MLP neurons of a small language model. Each row is named by its layer, matrix (down: output weights) and neuron, and shows model dimensions 32-159. Each number is 500 + 50 x the weight over its row's rms, rounded and kept within 0 to 999. Numbers have three digits each.
After each neuron's rows, "fires before" lists the tokens most often just after its 100 highest values on Wikipedia text that the model never trained on.

L8.down188:451548513490490532466455461438428484488524544375487544437394418408483533548420503444476546398504535532521434536431479454464474526466503530537540521511469654421521535455462550541511446531519487494503435486455441520539504491579451603391546506513529455522555377417543514479543530397425497487444500600468553477435537532508543578464497449562510487425559479444443519446463510600489538499472
fires before: " ", "1", "2", "\n", "0"

L5.down26:395405485533489509544538481563444463548441451487494546512504525513575538451584503551618421413614502424544548489448505437513429428471464566438458481554481465483538454556465483533539369509510435489560623519474478576556376552434464425505547525552490531465500489542469457465490478507513465519471514493508451413475507518498433525584471527574441387579438442417561560550557563536509537438468
fires before: " ", "1", "5"

L8.down1332:433588505512497557562434490514448481560521506429426478482466534464533466481473594551529526484505524434429505456542517429483481462504525604543543449519513515462506429504448482479436502498610469592482470489437578457518570467432493487475441531521541440399549454507482462426570530462522477447484563485494433541532430504460575421548479486464547441513525526546458460546517474539503455431572
fires before: " ", "9"

L7.down1098:470470469399460547508545586448508445486497612523420492418434508553537516544421555441447481581492494583535533428429481490546501511575525443460544541514496529420502507451484502556530459564488453511532494430451486496504558523405534569417483465496455539457533444481469501494489532448504434538480502471494454481494515498502481524467505449467490501583498478464543434435579526520491524537409
fires before: " |", ",", ".", " –", "–", "0"

L4.down283:530521585445493557409585495441469542484493470460542581603600461522412508488544374487514498478511549539391530514518564462429474566563400443382390487410442599422552643539569475508527464548474476467461501469531495457462516567480350520505551501492480468468522434493505494529530574415494546501447546530499568473538476548590513507507518510505541447522410488483437416449543480438447502496528
fires before: " ", ","

L8.down402:511510549465441447524475535534548585455458528522489537417493533542578548537430544445503566517512492461517488442487516483529468434574515466486434502473495496458489497553493535489566522589486469496359519538453454474476541503428516487431497458491464526544538411454520526507527488438515532522473499531495513509483496525558417520473527480487462507468475527469474590493457525442451423556549
fires before: "\n", ")", " |"

L4.down565:460532633616568439606503418535441506489510486476470580530509554485572498612382494490431441554507533438439533413548483489506529409497469564458542520538502586515584465559542518511494512452607490545435567478545492527481411428482565418551550449527456526452533540411574560552466473470548610438477520522529544512475514409583468456494484512468394550494561502543565480478523479477354387479551
fires before: " |", "7", "–", ":", "9"

L8.down364:440540569498433459554488515470537425493565360504443562519510475478490514427500457530492517554492503523536508523606489398451505526499521507518475473501505534510500563511477548506495523515557571543507521525492536409567593483502413453485435485440537463478510575484452546531515518506511508496525518370439516486518494528501521494403579536478511422458566599504480528569510413528503489480530
fires before: " "

L7.down96:544495543598604442536521384516552476448435495577532520441420537389475488563831449445472518570531528505505532490464458455450490512461459490473521519428484387433457444511473463497522533539531506475508478570441426433533502440573485584559450476502490528517441541501505505437507453466458487622421501456479511503487499508501469530525475442459471492507471578494468499451625548490431532463471
fires before: "0", "9", "1", "2", " "

L4.down1063:525454502508533516572487523455398479480510466529440573466529480536498574359473509649442493478456463511513518436492514469399509492455515535381499511473479584531495467536441439455403415527569505515437526535473454479449497419492475556628500420456493547491544454508565515489441533545387433533483489419442586529471550476528512449557526503513458490492610550533565500578477523468491536543564
fires before: "°", ",", "″", ".", " and", "7"

L7.down1159:523439521544495499546503538505499444549567546477492512471452539498524462396572370540504491516524489490368541589482526591497517494514537523558546472498570496456388473574508517546388418525546470521521445476414491475594508538533450449494583474557467512521512504544504522539516465435531645476478487476582514522518513426506487445417381460489469578473493483519517513491555500503494432487415
fires before: ".", ",", " and", " |", " in", " for"

L8.down1390:472405545483558533530552499576436548585524492508570571476454536450579474414459450602499450384586551549488478572581561543414465486541575549453522603536517493478540482460473488580505529529525482520513573528422340477614505441512483556505474544437414481573618486538528463537415477532548507578477446492517489398495538553515465484435416503484399487458483519502497458594454493479567373504469
fires before: ".", " |", "0", ","

L8.down534:471501556424489523486516531511503414508428440413532544542533441543535372428367503544502499441502443532483501490489488421563489549413530458469404525541519571425487564575546448520456433482567485501528442535480489533483499497568463489594457508446467623508443548557457485519514422433534402414556428526531518415502592449523486545516535456499497581508541486488504464448546497543571521403507
fires before: " |", ".", ",", " ", " (", "0"

L7.down1352:557463517542567543510474531566468473551447402563589465555420485577535564530476454479520503414543508523537464404579441519572532505510555367449444527509576521443562477510548543450482502440462433479503526543524460522484533450462417580580599563498579524445452403458574545478467557595507533413519386586512472443520477560529425504532442500528526522377471498516537542510468525429544505469427
fires before: "0", "%", "9", "5", "4"

L8.down954:383508517483519556451438477546550543531463480490472531565457487493469643531518540553512512546560489422518508479376495460510449489478513521481556502440531550533537461478519389405459435530507516488410533511466472470554428575413485544404548458507514562501490512495505449503501506405435538542428631446554534586431467527436392551496562454539495531507529478495559586500523452617505413537469
fires before: "\n", "=="

L4.down420:489532464522561487431482464530413524498480457477543483506477567565552542530553559484424558537468561611530583442445489517540557478471510455382466465503531510540546617550528572486536588522457537506461518495481587466414499543554387424557532512526472503569519536484515456415443519516465473515541476476492552509449531589521399519455531510515457451491456468443437529506561516451486493652484
fires before: "\n", ")", " in", " is", " at"

L4.down264:557474516528578530622490428537502489508529541510500521483505493466562559574611441536547458540515517516440518474552473442540532544502492411458490539470608457504444487559525513496530406521602476449467553461528440427508389520479523456496548513575494468531556516390510503559548600498426446601547540489505486577535443526495550451523528538521374446635480474569576502520535495465456530507445
fires before: "\n", " "

L7.down335:484463514565477470440456499463547538508542558583479492443525476484610570422481552500514530533464526433403468513493504430454511492471517552427451446561381443509475465576465456580455441521531470570555534432539531443534496431350521514555484613518516505449494537607532468547437423513566515455492487374487415595536524508473521525506561510515557541553488487523480483539613523574474546550510
fires before: " ", " the", " October", " March", " July", " June"

L7.down392:466530456536382576463468425496487508510474517559581522398522541465453480581542521439553503553491430441506526377439538564532439531448470459562495475584512480476442549420486510512468581531606407496415479545475597524534543444465551418480503444527463471498475491473561513524592472594488553468508488498500494503528527500456509416543428503485516519449541578556549446488520551493429504422490
fires before: " ", "1"

L8.down1183:514564514482511475478532596469467475552613448567527449485587466502529494469463494527511531451481500430505455497505496514535503528578511465552451575489524535553466388530464449558545619455521479517459472489520529558470524471548446513483451493471464538503448496577415478444436450500511536365542504424576533562456458476464507576403442520419496539469544492539499416561520546524543542498452
fires before: " the", " number"

L4.down921:497496507487482532478502399485496500594525480511521512380569571474440458600470502495529455581472524525636459629617510506433504545462476560495524398503446516528553482465513524449418559536492492520552583555435532557555380417587495566572538440530519431478510649468438522389607461478448480465497555451485530507537529483580444574474430498464523503473555475504507581499546526463412473543496
fires before: "0", "2", "3", "1", "5", "4"

L8.down1175:496443575466443446460460437514517537557522562490518486496495516498442551525615526512462546505551576488524490384463498522457608477534480580443586473532466574459446490484495542540499527598532506538500553506487457587482466467561520485507448473541537517522476542427549579470557538470438543563464610440469481381525558462492554504455478503493463477568488490565395505581411460471452481546520
fires before: "\n", " "

L8.down1245:559457434465522521487485446547593501449547530468576506412533412449448457523548545392549476503441505509432507579475545511515405486472521511450516455505455491367423561465527479521538509467576462465536534586513443524478489449500425486471434518440527455388505510545508491507461555485416492467458529464557523482469495577525535399552509516473509513563485528462502418515484481505499461544444
fires before: " ", " the"

L8.down918:482507540595498499437474525552596486473492422432416498517447427448468595478561461470496420586512510462463479574510460481418485551460393507433524400483478476498486450495541486463458484486526470524493569496438491490540443497458414478509438446493582437493477491527462490486517528489574475525578537472635573537426435543520610469501429478481474572480498538490536469512488502513479476536550
fires before: " to", " by", " in", " as", " ", " with"

L7.down992:520553450476528611458458571514462545470490435442511467468417436516527465466591463472511517493625366493489496470435440507536530440547478425553524432578472458476434490513501448451473500512430528564577528482484557472481478464556483440435526569542494467488544501504452472536435527516558411410534445432492394473482528369439464474551539494573602477547431516555483515512465473557470517404486
fires before: "0", "2", " of", "9", "1"

L7.down887:455485487564398479460422498451501481478511495515510507477500550433452424571421516515531414569423519459509480446499524517421507552522446465407558452526513476570447499464514560486487475497581461499565438541565410425465569589566518593540376495505473590499481435424559499501482543435470545561543445513405553571507542583529431642523528490486536491435584532526550527637533517508538528538527
fires before: "0", "2", "1", "9", " "

L7.down115:475512501528566536474519499372469539428506519491479527499506499514481549488531556528449517532546469421596474584474574501434567477489456433507518467572434487528533590455498517558401502395481493521550449566576490481497498488579555509537465433493425467562535532449552451498501548464521561408426474514487497547440594465490367549446497533390574462566448562532532482374465516484475506527528
fires before: "1", "2", "3", "5", "4"

L8.down221:433474507569529480443509503506506538444455610449477590445478506524507503477326411467527474554582438559597487462565592495526460558437441536467480477526524483505534418507565541479507533652419491567477513475507547485502516455415377529603476396520434458469502436552415534499508522505460511534501490483505476518498516508468504528513487421592434517547588550487450452499536446409536571406460
fires before: "2", "0", "1", "4", "3"

L4.down1032:517511612586436472517518472620504535480522529539534452454603643533497507373524472458467467418517497508579437487541505536546554545539480533454449429578537607484503456436424470467528508467576489466453481540521413461452412455443429553464515561474553488556511505522420568481571524553486478562521530551413460471445521448440455491517501557436461554533508456575540479459488514480438552555484
fires before: " |", ")", "–"

L5.down598:456550421475448563515534462548524441517486497510389481641365461496430401480404480457459473525478484423527512495519599464599384419501447459526479505482546492481594475526549442469572438607509384420538517525486547464518541633497448577478580432521497430472503487561499424434493409414493579536490481492510583472467544533525482487466463429485481491452531518540486439478494397490529456472413
fires before: "9", "1", "0", "2", "s"

L7.down296:523499504454479495545550477484567530535470446481498467500523513521474612595696563490646538489543542523497546495418450533479513449511443484404490324536597569518479454474492443488469600450529424489442546488513544422547485491453435513560523474526533507542494467496612435487551511551469479576535458544474448493467607540535529462493486578455571508428554347518519458524493478515589538574583
fires before: " |", " ", " ("

L7.down696:509498398501557531505458458486530489485534402448553530441438424550501510625294535538351518478440539415469490513571536562512471437515432478486434433468509480483485490477552474523511478557501508452410519495514491539500491529606439498516469473505523499508445518499562530458461428385459584521516576579456548595593459431514437531575476483503452522557480528298493438526520444565489514525526
fires before: " ", "2", "N", " of"

L4.down514:545531522508599518484454475525509503437467429506486499542549488501604396528631419417467453510543448510504465477583474395381489469580534420603449619547559509445495441493546433543422476461532549432560448555555485483461606487601512517502520532468439518412480512424387531533510465503413440534598471425445491529613544535568413438527478410522520558494512544492486465495548546491457421531520
fires before: " |", "\n", "W", "N", "2", " "

L4.down1427:464447364487499475531450522449460468540492459464468465512601583493540487455544534407510417560415509461494518488441530469430527553539514503564544582486526466447506498512411494537449508517480625469480514477538542433465612533519366530508482399533416451498510499452523519527534400467406444513494614426484468538500491432398538558469468483437476475431492517583558497568542531491433435482494
fires before: "1", " |", "2", "3", "5", "8"

L4.down684:505415575444585500540560491526515466530461492513512548538467441548548434553341523512505564448507509548419533514511481489508514446471468465529459596465531458498514518464421557608588457490523503490548537477515475488561505496513421538567536560521449473450450517502578545462467525486464532498502553444497496429552507539567481549423554533462441509468580493458431568540469457548458567456535
fires before: "1", "0", "2", "9"

L7.down246:556504552548418453495498436399565442573406427480399502476507505345567443439495485536505505540490471487543576493504552504576479436662468497415584500586413488529482539523405502564467499495471564537500473606451511428388529509497540469476487605472565474561484532525544516458517531486498505497539535452497547573514571458444571503511564493501608499530492442524487458603498380457540374478565
fires before: "0", "9", " ", "4"

L8.down78:552480530537430508459609535457497480536463443495478476516442477555473519609489532490421431523406456537546464445499491496466490602487479529467489520481406481457560535504483519473473402463536531463489529627542518507560589533487491525530533429510540460484459438491503558448490368482485595420506514559489498549425578470487491415519428532568496453391523499463586465526487439485537515406533
fires before: " ", "-", "3", "2", "5", "1"

L5.down1041:460506472502525548407513547442510462524485482552566467454536493500610561481806609464455482572430620675522531421507462552519464470509475544512488413540495525467541496554523412482438574486610492540503529509518512513503536496472531417567521451478450437423473451467514455505475484543562548469419405490510490476513515584421506499503484438536566547495556489436477387505465427513446513646513
fires before: " ", " the", " Le"